From a checkpoint of a small transformer trained on Wikipedia.
Architecture: rotary positions, no biases in attention or MLP, untied embeddings.
MLP neurons of a small language model. Each row is named by its layer, matrix (down: output weights) and neuron, and shows model dimensions 176-303. Each number is 128 + 24 x the weight over its row's rms, rounded and kept within 0 to 255. Numbers have three digits each.
A block is one neuron, or neurons of one layer that tend to fire together. Before each block is what it responds to, as a language model described it from the Wikipedia text at the highest values.

Responds to: Coordinating conjunction joins. The word and (sometimes but, or, with, or a semicolon) linking two clauses or phrases mid-sentence, as in short and stout, swiftly and decisively.
L4.down863:141147132110138150119144184119117127127122168173144108137129130132131113133092119120112094121156134107084124164138089113149147093137126119143129127122157136139124129106111132119129120128121144133140116141104087140147136094146106133150120103120097118140107142147114122066116156101194160152138158135086160127111108157114182147168161121096134133136081137081116135135081132123094123120144
L4.down1212:126151126098094157144094149145131099110143087133143100121107168159162180102122133116129136098155109120161110175082151131139119097128123168152126151070137110125115114156134146047114117156080115138127120113129127120170174096098117133101172151120119134185118155135149105126114143137121117156151112122109108122097121118171129152132140146139118144153119134112119147117116134091113117090080
L4.down1567:066144107109123167130129158134148113058140093139133131120134129168119129107104128148151122116165152125155119170160141153120127135110119136131074102099178134149146136139163150099115124122169116132153091153156117117117129087088120136149179164136167174132164165152146085098138073110115137130149155107126101110127092126102154118148120141156130107104135147059155097133142128139146130141125
L4.down1796:094134077157152113120126141156113124075155117115083091150052142086113157149144135151104138124107107154137112100140127126124129109110083134133127094127131147118120074130161153116157141126129128141124097126118158150120122124155118156137165130078151133130161165142106131113127151151083142144129141128136169171131131069169119131102148130134110162071168121129149224134064126099174108125115

Responds to: Comma after clause-final nouns. Commas right after a noun that ends a clause or phrase, especially a city before its state or country, as in Bristol, Connecticut or Ottawa, Ontario; occasionally and, or mid-word pieces.
L7.down1437:100080132150131105170187153139189110129160148109125157136077093130129123125144150098130091109153105095135153145116130104148140167135128148152098144159145153121108089116140131117126132163125127116105156094140141117114147144145137093165124125124114142106124153088120120106172100147142127139166100129087101108072103135082119127133115171111133139107128121131142137112137125079093116142152

Responds to: Wikipedia section headings. Heading words right after "==" in Wikipedia section titles, above all History, also Geography, Biography, Background, Filmography; weaker on scattered nouns like back and building.
L4.down897:186074159176126125136153136183115082136140123141109146126119057111095113138136156115127133110161127121133126117112110133103116133163148204143126139172119100109145125149173133145076154136114145157120147120149135131118088112114139142127139128161143082130134122102129142113113151099106144132148144148137152160093084102109117105120098074100122122131151106123110172125105115147136135107134
L4.down941:135092128149171120110136119116135113093149107139151148117148128112164142127132147135103114136103098181106149133105160105131154128139160108146107145119112113137112108102143113087130117114151141157123130140147105139122136159123164078106161121127108117089152107103141183122137093066101151112122173142128152100150082130094137061140169121154119143086120116127101147135128161077156109154114
L4.down1123:150108129140136130124083134138141112140143149117154119119135127123144134078113136097143097108126153121124131123071079103126148145113120081157088145133150126124097132126132141097127080067119104100116080116098126163120103171163164111171107164156112138096133109134109172132179164103135168171149117138111138111166108157170142063143143152130158128157103112134076166120094133083116108132119
L4.down1563:108142105138139090141109132130139195147116124140150163137173156135152137106164091144105116127174143111108142067122142103095149109126120132148137133116076168118117135135178144147130101091131121149122135138142117100131141149120155138122138104111113112113149163177133135108079139079176119153118171137126083135099081132132125113132132108134117157140150109101145124082159099144129091120109

Responds to: Place and surname endings. Major city names (Paris, London, Philadelphia, Moscow) and the final word-pieces of foreign surnames or place names (Suz-uki, Orudzh-ev, Herze-gov-ina), mostly in tables and lists.
L4.down1055:114141115110090137140132153128172119100094115150152116109146090131088133080140165125137092144167129141130138168099140138178142148114105135117140123161126147138150127129124098144139156150118104141065152081111146105147102105125097122158089111123105100121104160102112165168125105096133114121131107125103138115156092175099152120101103107120121107118168130114134116105149126112117137105127
L4.down1239:135094146127171133208138138182095116107089112163147156121108077118068079094146115162130128122110111121131105117128103114157145134137146113108131172144157157120125125136106084137166156099146136160101108123117163130138140148100103157162121101131128121083119132130059161136130134134107169093138117134127177134144129158090110147148100131155114139139170133103125094106133156116141171141129
L4.down1308:125149128131113119150107162142141116139097102136158132137096098164136161143145124095107148145118121095124132195133119150161106138097142136132137095139106119138113109093156060124088150086112087136125128104126128150140082153119128166172147134087067076100151143106087137141105102152170157122109131132103152133151087144132171117123093151138145149172152091132110119108112113157131084115075
L4.down1524:138101117108104157191107174141148135089082123158144128079101082139114111154133155113129102137120148120108128149129140098127149164133132092147108097165128112122131119089084121142117143118139066101097133101119166166124156103147128158141111127124085128121133156108099131144135125117134118117135127133108153100122111165116128143125128115135127079144154131109131157112099157106142136112085

Responds to: Wikipedia section heading words. Words and word pieces inside ==section heading== markup, such as List of…, Election results, Notable people, Criticism, and sometimes table header cells like Title.
L5.down60:144165115173096110136158113087137152151100117110102153057090123111101115108083141137106149105120098117172114127102100131150123120100176095113131130148072152098107133147113128104080176120094139113132124109159160203115127110133138125122147158137120125123100120176154150107154112148166124109117145132147104159140125091155118119114132105112132103117140143051155111129089150107133172117124
L5.down298:146142124154098133148114144145120144133139071151156134136163130133097106142160102160103134126144171075137095170152171170077139163148127134108122150145170115151144165116125116097136137120083120137127131111125152114148128132093113140111126138141143172134115116144127161122125145129124104116141151111143083094166096111138113125136112100134152126140111120109149175104086113107148138099173
L5.down600:147143114140138106148126138112111160085086103095142140099118144140110108126120135116143145132122199143173117132134131116098136160078119093144163124151119132173097138085097153136124167088130101107131116141085110120148121144114102144117125148124195061155142115140126110104137110108138121114114123141132141136140111134143119151163142146132151138145147137129095122073151114125115105084081
L5.down664:140102112116087124126128119148113136107107111102118116167143112140104123142187107154080141183163125143107074114132126122144138139152148129130158143131126121147165095098136083099130122114145167113088115192124129092131175155112116171115176110133110145148164121137098115154156104134126106094135117121152150135125116118124118165145147132136172147105126110122093102148157083121129124151161
L5.down945:137121136122156096074132125167096126138165116110151152149117139127141078128136180137130144126082147156148138121132103138134136157148112117096146136108130133127110153079172157118096133112136128142133121137104109170139128128107152167131133104123152140100122130126151151123125120097134100168144098192115135148137091118146110089138110118118116109107110132120114166126107132122135125118157
L5.down1054:129124102144168125104116171131133123169153153142087105108104114126119131158152133106066136118165128119108072154135118118094132074162104115140129135134117136136127087108150113105115192120130145145134087116185120102096173162144110122151139120153146127118157102133158154132143122131104146119103154142124151174098073129120113121157123118151067118133106130128098084108108128114122132136180
L5.down1114:149127145140112127153080132139135107116127159102115147126138095090111133079137131127132087138131130130163095195125127132145141138121100149101141133104151145176126113149109128110113153124111154109113167090126143105121168130097129144117128144152156112092109117156116178125136111101104148142144138167175140089113154118109145138110156123117127068115145110154106138129102157104092135121134
L5.down1171:145193132116173143122107094132073143151126127088090144107149179187151124158102092124098118108140087165124118145140152163126134119123140109110144096102123103122129132135112125128127109087140095092176109148091162168103137131099157164101109128140132121143126128124133137067107135106130139101131133149144103089127138085130141173102101115174158093130137106100164121104125132117129191117181
L5.down1414:146155128139142084100152118121045138122158103170119121090124116079114136127114127101133127127118083087131137154111151147173126128120118173145123115111126153164109082124124125111143150163149130142072104171129181142134127115111113172111151140126139140146171147115129110156180159104142097142163116092147088123148128099149155119132126156107114135140154104120128133138102094151150148152162
L5.down1455:155108106124146134082109132116143101096128158125111149103152124137158129126121101159143113160105097134111095141136151122116104157137131110119167112127160134115079084156108154129096147106152163095178133111111115156108136133106124135138115159131110090131105163151149146103136141100117107139122126115113125124133117129115117112131123157101126072106071107145161143092120144129129114156067
L5.down1557:101135135145121115090155115135110079170152113137116134093138119117129098135119135167102155132115128118122155145113134144122124124130185119147143148152075115133160139131144125122108136132110135126126094127184101122149116115104102126098077127086160144140121144112141134086177150133151160081103145126148144146183135127128094118143107176105120141143135143107125110120130104091120175151108
L5.down1584:171099099117130066097143160135111089144140139149179102123136136157101171182111165156132175141127147170160153132103077116109058130157117140108103124172146125083168115070178145097128131147093104161172157104110104123129098131127142134132133061156140101148119120121123106127126111141150128103100124140089155166157095120114136138146142151128114125131124130129134123112138147103120084146111
L5.down1663:148102144151142126119075144132097085180120136145152158102123146129132131139159126152105172131113102101132114162088150134079080130162161117137140162144149076151084087122121108076131138116160163132078102099112139112118136146146091146129118126123144166138136122139131115119186119149154118140112135129173153141149116117126093158149144105140134142108128125124078105109095164126147136138145
L5.down1697:151148084121134119122100114130116123143154141110105119144149123173164102154145155145096114087165143129141129090161086153096153145159113146098152118124137098137126176098077139112153124102092112143115121136127122090139156148105148105133136113170198101106136115154151148087108139097112125152126140139153089132159131176110122109085109134124139154148125123107147138145123160124072106127152
L5.down1772:111123157121172098127127145127118134184086140109168122105145136113089164139134159174123082123127120110151163139151140142155122154125088129099106134104169126115127080148140140098135183139131163160113135129155128130150104117147099130156128126124146113127178125146157105162090137142180121143136092081055133124112114115101168107139143140094090144136152111118132071123117131105099141119102
L5.down1848:133136161135178149123111104115171105122113127155134166102065156140138093103185149151136126117145119142168092117146132109130172106155148127110117154131149140120119126153100112133115132117110167146126106123084140127083097118131135102122130118141178082114129140153138153135089126155121154135110131154152123115120119158165107125132095078130101125119124124121145074137085124128135109157108

Responds to: Comma after phrases. Commas in running prose that close an introductory phrase, clause, place name or list item, e.g. "Because of this," "In Bolivia," "University of California,".
L4.down1229:147112119060141131079145063122144106140147102123132135096116113147165103152137122098152135142136124073106122142137136109070144172118144123137099143103131145129109128160119080135099132168144149160117153129144133137193163159123178111135167146087114129145170157088173125135125125076149128113127147089120095119128058139137107103150107103089137159098111132172153139137113140147131122143105
L4.down1561:127109119119145090132131121144131067183115138145111125096134125171142101149128097164130117114142111155158097147080117134122122148110175148112119179136131169128143089118134102166147096150148146097138148097164140107149181122139145175175145142155095121128178146115124139130138113128144124131095121120143098081119101121113148116149108126127148089176120109138159172116090151135137146140118
L4.down1712:127089140089145150124099118092126136105142092109163107105112192171126150115095120146100101115127097139145146126134159112132150146133116137128090122129143182169135177095129110168086157135074099122159113175153169144128175140127104104136179152111183143106098114124134135087117095084145109122128148129138160101120116107118108123116123115117121153133116112120147155123144139158088133145105
L4.down1910:090136133175127161079142073138104159136093152146154125115134176121106111174141141107095131108105169143118091109135133137171121125121112080150145164130126156129133152152115130119110114171112100176155155088115176098138141094145155093114116100148152159099117128141137105103110102136117134108158169103120167139143093153146116141184129092118107091157100155162169167138164119123140119142096

Responds to: Clause-linking "and". The word "and" joining a second clause or verb phrase after a completed statement, usually after a comma, plus linkers like means, meaning, therefore.
L7.down623:117147077155127087127109160128151152126151125127100091126078145119139134149102134123158123111126144126148125162103136093147132164133119131124116103096152119165132101153101151158128135148089125122144114158111124133111125056156124140112160091075112119154122133145118106163100141153074143168110101137163106141118127129123148111107143138120101107132157108137097140144117123158168141143154

Responds to: Noun-modifying adjectives. Attributive adjectives and participles right after "the" or "a", before the noun they describe, such as proposed, original, new, newly founded.
L7.down25:160121128130127150124110094112120105099129141120115148103149119178164129095118105097119086145166122112102089171093122103203114104159142130134150147157098128143144149100141104160100110155126098082120145101116123121116133143133124106069149130111144117119112157121129173166138126104139186157159155089123167127071128130096153105127120127091125131146121127154150243107134122123155153114127

Responds to: Wiki headings and table cells. Word pieces right after wiki markup: section-heading words after "==" (Sources, Works, Uses) and table-cell entries after "|" (UKIP, W, Ultratop).
L7.down1292:125151146109111098104127118126150094125150162084112148118057168093148141132138120156114139127107144111151147113094116107129078129108105109111144107121106144130113157145106076140127111166160197102128140129143130094112152141144126150199153173131128095132139074177122166123125100162129142149149148134181113139163141143135087128121162136120110097127120115105135129098120145093143130135127

Responds to: Coordinating conjunction "and". Coordinating words, mostly "and" (also or, but, slash), that join two predicates or clauses after a finished phrase, e.g. "was convicted and sentenced", "short and stout".
L5.down55:139138138127136117124118116119131114148116148096126077105141157136149129103131151068113117145107124133101109124144124105223128128107097153131131170184156101127154163124082136119165157115136117105130141150139141107116119135111119095122146125107130112159179149134106134104156141106132161143106132139124121155133106102155099120114127110135155099135118119129119207117135155101148132136125
L5.down58:105164129135173111127169192137097128178166138127114141121149119080161112155153135051105086123133126104126103108091095167124107145122146124129170137121141140103112139150164120134087105153145124122097137118144129089138115136139148140107090141135100133182163091133131146137123149115094157136123099114093145132116163164140127132199139104119115119130091134096115143121138168148120147124122
L5.down322:076128103101155204114146158123123128132138114160115141163126144113118104155118141133074118098117139138108117090149148132153129153088133131123144058133141112104104136130110130118112158119087144176127123084136143131131113104124121151126173096092130162142131115149159086070096111159136148123133136139110141144178111096109128089131125118138117168107141132106138105167120125183142144133131
L5.down418:111145140127127087134170118109169167096109143123145138157126114106140125176165135116111149173143109114088136138127153118161165110135112101161128108101107119113142143084165142122125121152188125166117168180147117116077079134126166113145115131087100130160150150156122109107119111105144173126127116115101126152113115143106138100133150136106088154112099115138099154146154101132119102147115
L5.down556:166120132123088125117143125114169127128125124152119143170139146112116074105131131134117141119147109129157144141193107132131137105128104119093118103150117131136148153149163133128121147148155133146142118118114108130121136105131130148144087098122111139119116117104124130107145121114132152107085183108093148114119139101088206127146130091122108147116141108127048163148128177130094113126100
L5.down562:142089149171103115130137172159107112129150104125129137173163148137120087151164155112079083125104119138094109164103104117148136124083152112156139124138136120107108157156117119136124122141101108165134150116136128169165109114089145135105107126135139149105108098106103161120118097093112149193131106133153137102117129138046135130123115122123116108116162030151104163129086149096106129104158
L5.down569:068119097105133147132151128159113129146148137084113196119116148120142137140127115166100113136105144139133143175125103125161168126125132113155123104083125115150148161104129109138080134157098168096137131131104123113159162162126120097113141148152119171147143135119134091139142109141167129129164146135166131103122141116093155134116111159126096121119175162195130144105143122163078131146100
L5.down1203:120148138098126137140132142090148149155139121099138124149112145112161138149099117136141122122147149152147149171129140144157165164162168169082118158118113168147132173090137135168101102167144104131110088102155149154113129146137130112179168118129108129068142157175138118085152162140116134129109176167152130099086163130102132127113096123084117094127074105121119177097146115131164108133151
L5.down1261:124092133120104143166132113138144130132084137150131136125102167122133105168110138108142188092131166093096126115126105123128152095135117152168099117128134139141144162154108114149144157128132118124109155136119118148160118130076091143159139105135142112159133129126156125130202101117123093127149130134137165130131111119147127112128092144142130104142105093094113171123158141131123119124106
L5.down1321:127132121111152152086151098129205112110086095139146128145093175142107142136119177153135091132131130130160112106161160119174133142113095127105107109150108148178157106147148131151136145156118166113113088168110119096085143096142106103175164126120131147134178134167171095167154138124142121134173137126133127139148134121116129140106080125153106159130159134138125117112142150143133111119128
L5.down1371:168130098176100146100139133161182152207155152116148143123149154091138121127136164113161104128095122098158099104140086118152126140084127152124130149134096165083112089116130124094094086173069153137128133115142123074102133135152173111119098120115072098173138105140092152167162118102124127190113127094112121148102106143150139119117173133146135122117113115142101155079097096109115126159162
L5.down1524:067127091117154128111151076157133172086150136108101079134127175117132091154127145094116121137135083121130124125145163116133133139147141132113116107121118133139099107114152148103112128149153117129126110152141098140113143101153145163168128132122150106133129146141130103125152117075089090059134146160125153105125148109132141191131132136152165117135120068119119147115125126101128105083150
L5.down1525:140125178102101157112171111123147106126112090163109076131163152141118136175156113144106126150159178132121117131096133117101089098173178178120091147127116126123120164112130124143108100152158162124095154138140129137118146139117136076089113087109129130122176107130086098070127143123143101113144116144125123144152093127172124142145158129142137146149175124084139101137130129084105097151132
L5.down1766:110140141108076147155108129139147124134104111114146103136115158163149131129127132132129154127136155116162178098152142125194138166137106117129117124106070135130124129115143163127150106160127157140099134182103108100099102145135104154168140104149131164097158170145151125126155129093114129110120099124131113120143125119163162133130113146160086160098173120138133157110138149108136076152085
L5.down1861:094102144128114123126133164119151143149142118121126180103131143106147098152149166119070118139120149101120103111117119178130145120099093130119158141112122157182156123120159133098140147146120148116097141153151107106139081108166100124145147126098113154090159153121114118164152130121151125113120150084132140151087100152114169154144133105119140145098111098117146181134086152133119111138155
L5.down1873:108153148100132106109123110106144118129123177120123105161094113138109121141123087127129083126151103109128113102119078116123084158120135104127143145112138132156136131148183121116088151136107155131166086124145111154080120079131119113145133165142143182114087183138121118105143145144140143097147129150124107113166105063183113104125159114137135145125115164138111095127114126148118114109133

Responds to: Clause-break commas and while. Commas and the word while where a sentence breaks into another clause or phrase, as in "in 1929 while visiting", "in Norfolk, Virginia".
L5.down0:161107101139125136094153113119132091150114139114168083132168130103168123101148152136136106150096203150173145140171119153125174116150143154134100127104165157152168160076138157150124123081131118121169131119088123145144148133144103145137140143132054151147108106112118152106136136094116160148114091142144125138120123099124130117107089164144128081131140127153107131124141121102146096168130
L5.down250:173119144124114126109131143132167133158127124084100170106144115161102074101144135166136141110118087133164118150180103129127109147095104127153146150091146109134060127133126106127164123127122091128107151145142153117135087139122183132117133110116090095131164113092077201125104134111135119103158119099097157122129105115165103114150136127101089147119132122153131149126132137083093109137135
L5.down394:128092100135164091132104112120189132106143142152084129106143094117157138164119117146146160150137134096097122133121104138117106188112132138145160181149130130105082135118150155098172149154135126130104131119113120147160127116158114115080143134155144138137128120114127140114116107134121130141095097127111107130107165127178143112133116134121117134057100109147128119155122106180126133140121
L5.down458:096135132116122125097123104152125140117110147107145136123160156069158169126124111130093117105144174143145141123111139134146127120118123146145190129112132183067113138134134167091138099074088081132106160124123111150129124161145130138147118115098136156125126073124143104142115109144127149075126163135088149123077080162153126105113126148134147132106117125147165145144127107095111156123097
L5.down647:122097115120157138148133116120092130123176127096138156116116092129123142104131134107039156121135134139144168151123151155144141138139078120165142193121131134125093099141165119146139141142125129138142111123152131127128141164133139154089088124086164133087139091130121123072117160143136098167186118159118163108125161107126097130142098129145133159114116153105116187126149115134129162154128
L5.down657:130167127135140113108124143134127131110093121161121132142136130114148180165182126123111190116072156105199136127135100151155144123106126119114106175143102110085134154096144136142113097132158086116126131132132145151089122129098122176129149089142126157126126140097116174156140119130135118134141088110128089129104118134140140139152097154136144128130188130136117132117121110128121139126125
L5.down687:135136112127138150126120098150120137132131160117157100158100145126113109146101115151127112141136077131149157118103100187164102113104084150131147076094155116165135153135128121131101133124119113119136134126127129161119143118143164100110107123157146150084159140123084120118109128130118130160100180124143157133096168136128127147139147171101106113125138098112110115114134144146102161114116
L5.down770:067135109133120127104127075131180153152150110131110128109120133118134135113135142080106127167142109153111131124148165120078137118145132091112136150125114099075128100126169126125119129141107142128128123125159153162163126114124180150166167113161125132099153097075133099159142093128147134147146146061129132145138148122135160164115137088128158142107118115110133194107090111130115113099142
L5.down1004:112166113133137167108114148120130165158151138140152127074133166126127135155173101109089129115184139137161144177137123091168140118132154104144156138112132153121109158133122113176143119126108103088127191125096137159153115122105150123122122130140187129134077081080076113101108145130137115135150130125144168142115145168142094089153141171172147102149150105111118201152126100127089102149114
L5.down1070:143108160098121099138129104154168090103158131094117104156149126109163111091171139146136160143153097147148143103130188120132156157146155142128108147132130096136118166138125138124152109132146106141163140123110109115179097112145116094136183109120157138115147110133140083093148105119110089148103139158138123145156112159128169117152126117096121144131118118096152137097146145190131120104088
L5.down1244:104146132100126133129149111132113088086174122101119156108176120151153144116117113092131116145109111148131099139068136121141152170143124158142094130094114151148141176126145107144111143161151106131149142132111117135138068161169131128132111104074163110136126128131120106095115145147142147126126105134127094118150111117109138114154111135089139176124113080117107133154123097158148140095153
L5.down1611:108160137069088143148143144089143126103089105082143133156115183122094142132162126132101141113133118156131079134165118128146137103105095131120096153135115100147165142102138148117102115138144113132107133139133178133119174149150113104093088145096117121141136111122099118094093106139147139077129136182128079140132120125108113107144108128123127120118119133111134133150163165156095148109086
L5.down1646:106156150101120117138136124092126180095166127142133159118106134118074163111142097137105118119142171163159110123130111146117130138130126095169159143089123098140138160135134154142083128143089135109102130137112160138152133163082156119120119101144120133147135146148127135130068129090149130117116134174119073115096146177092151150136124190132130144170159131128104116144114126130158156152115
L5.down1688:133151145147109181102103132145119122096135102141124123105155150078166098124122201124115089098112099168120120102086113157137113135089162110154137145116158153157144112132134167148109125111087141135108149110112125182149109137098075086099143159107097149139155122148111135123136111117135139147087159153086160134096132080160122148090084166101124126112151095136129133110127168133123134122118
L5.down1827:165113141152155123086132087146132109175123103120135127089148063110161098130170153135146097151137148109093112117144127103117100167129126139144128180154143141081143129165127160135110101094121107099129119098153153123134120147148125123094126102157103116121121152120146133096127131119171182178108139126106145130178139097103119131148118119123164182131084101150103196132107104135073104142149
L5.down1895:140103142150082143123118165097120156119143135115146148154112139149121113129114157151117142154139147094123125102105102159136110172124134131136118110172122140058119132092153140139138130153101090114129166105142084151105137112105118170110113115133088113118126106129141079140158121115104115107093100081102119165097145113108103134130111118147117115133092092138145101131143147114117123151126

Responds to: Modifier word starting a phrase. First word of a noun phrase, usually a nationality, place name or adjective right after the, a or in, such as American architect, the London Diaries, the Ohio River.
L5.down39:104123141131083096129151111126157147151129159133123107149162119139105066103096186166107080148100067105133120101113137138122099161110108131141129138097140133083101152072159173126147126142140141123100148129163124134138156146111133122111125126140090152133151163078154121115078172136092128138167127083120127133140126138098144132155125144148182174125104091154102147109131116110117138139137
L5.down94:121106104100120148117109132144137153115157111128123105141141116125124108131131131090056131152126112157115130118067126097198171150149112141170147142162110146162148114162119117140126079092151097134108156134142152119160111161137124135160163119120113153135158146110110100080141128092124134155113132123146144083105136111110124098142112173139132139128136120125091116138134135095104139121162
L5.down148:098081147116125120146145149105145145061142137171140127111130131127137100122089115097068103156123117113137098118123141097165110086131142094147159155085121139146140126098122167165154129151117125117130113086181155148122146150156119108159116135122127145098115152145091111153131101108100142123140200094159145174144115088147153102098141115126114137146160092097091154131133122093136127115165
L5.down270:155120136163190102108105110114083133107111108119112157146152061150078133126118120124087101133122138155149114144105145129110152148170161123096158130121168089184112120116082133112129134084117166127119124109105088117134136103093133079097117174139078144140119143134090123107126086148109140123132142100133160137107089123122119106158133099120164097116129135117124090153119137159131119111150
L5.down287:189103100127116154111137117093125134077167098101118117145140103126155081116106134143127085145137120128120126150154152141140130153139113140136135142122132161095148123113116153123129141106144182124146109122125139128110130157110109135112130137126101107128167115158088111083134125099080098163113170179126125123138132133122108126065159106099127154111144142120165121133132154086120149099117
L5.down430:109167111121122099161113147136109145103112128126115129079109132150157117078125122132133132147160133130122134144124144151254187090120130139156127122127097160141145155096134125133070072145112169157152180107105079156114099126147130100129116167129124129141138132140120141132163138136088110156148132102138148118090117108138121115127134074138083132112114082119100234160117093133116153124131
L5.down510:139116134137095115142116146151175095141108132107171124114161159164118127098121107090121132135132109105124152116149137106201127198145124142149098128138131119137125096115116138118112164143092113158152161139154123098110148147152115160160099088113136088098153114141096157135126144121118138141157133109125147127124155122148152122103141123121129131150126083129108173108154113104140127125124
L5.down842:164128128128146131117140165110147145113114135157194103132118150119122079101133138142151143147126108073111157128124142138151141143131093129123073135126142160145141141132126125126146127125116139142130134050134143122096122136132123173157134136135122147069101156121133143098110118147125126115171116102130140141152145090135112102161152106171128129102132099128146189112117068104143108122184
L5.down958:119094101150132145166122134086113111078161186135123102142156130133141092128114138084104082114144119165104087116124131147148158125084166174130144138115120104140130138146109112110108112183124159132088129093121146148123177141152072126152132139149133157129158137151114130165142146080134111155104143097136124100130132123114137141102151127092159117152111125133099156156095117123165122124144
L5.down981:126069147151143149134152131143176133141139102136094107074149159144115153107168144149119123131158073109139129170096124114137143160177109113092093151098123105168141142104109148148113180131122117132140109143152092099089109125107102110118141132127113127162094132117113106110078144127125129081157112166169143123162087150100123115149145091122137124199129113126149146131116158081068093137116
L5.down1008:126144149092134147156155129086130114102120130171125117152130101107127094090132098139122109117119117179088081118106123135170193121093151150147116143128106079140094154131113141110123130143149117120139154141143169135138140124133128138102099111078123085118129126148126096087140114152124095163064093113116093125115121145143110102095113161160124162108131110120127130109134172111114168150128
L5.down1111:113132100115108134157134161148129141082156141141163123088107114120133092123127167091125111133104128106118099144127156104161145149126114111127127112137109164152139126102130117160137105078161126124087115075149169101123140146182128123141120153110109121096108148141103146149155076129135117162162144152130103130158133113121154165115098122098143106128143088130136133124106123093127161134092
L5.down1168:120097121089052082094095114154143107148095108162149195113169148089190126155106160144110158167119099122148135112135106107178121141127142132132121117136140116142108080153119060102089163171124128075143093123125134162150115130158140128097096155147143162145118111123139121138146098156116148128133100180095137116139155126127148127134121120086106128117152126142090175102151140098135143113097
L5.down1252:163107103109104142164075147179108133133088144089139123143124139141105151124094163145139142124190158129125156134124105166136170131115160121132131088111116162107101102124151091117105108180131118130145184106099149122105097140137156110129109100143127100145132112087140161132124101099133151138130120167130082098157123090110136175089134124097159148102106127153141135115136120089117146153109
L5.down1334:099119133111148112143091152148109095099149098129130128122204115097138185089161130122137161129139137120091174116137171119138150126120144137157086130129153121110112127148154087153141108153116151151075129092118100139181139128117132132120169140132142117122112123160098128122140138123105150161121121141124103113086163107115128138136120137075162139158138115119063166123078136140141135124182
L5.down1780:139133111130140130156119152096114135110114092098143088135137152171142125103116142105124172147096120117113088064102110127145140129124141185188095110140100139126164161121105185143148159104167133114142183121123121147137141153146133098138116149135149135122175119154106130139141142106081152131139130099116163162131149100114162092161140103126145132120124088106111164088130141158126133144156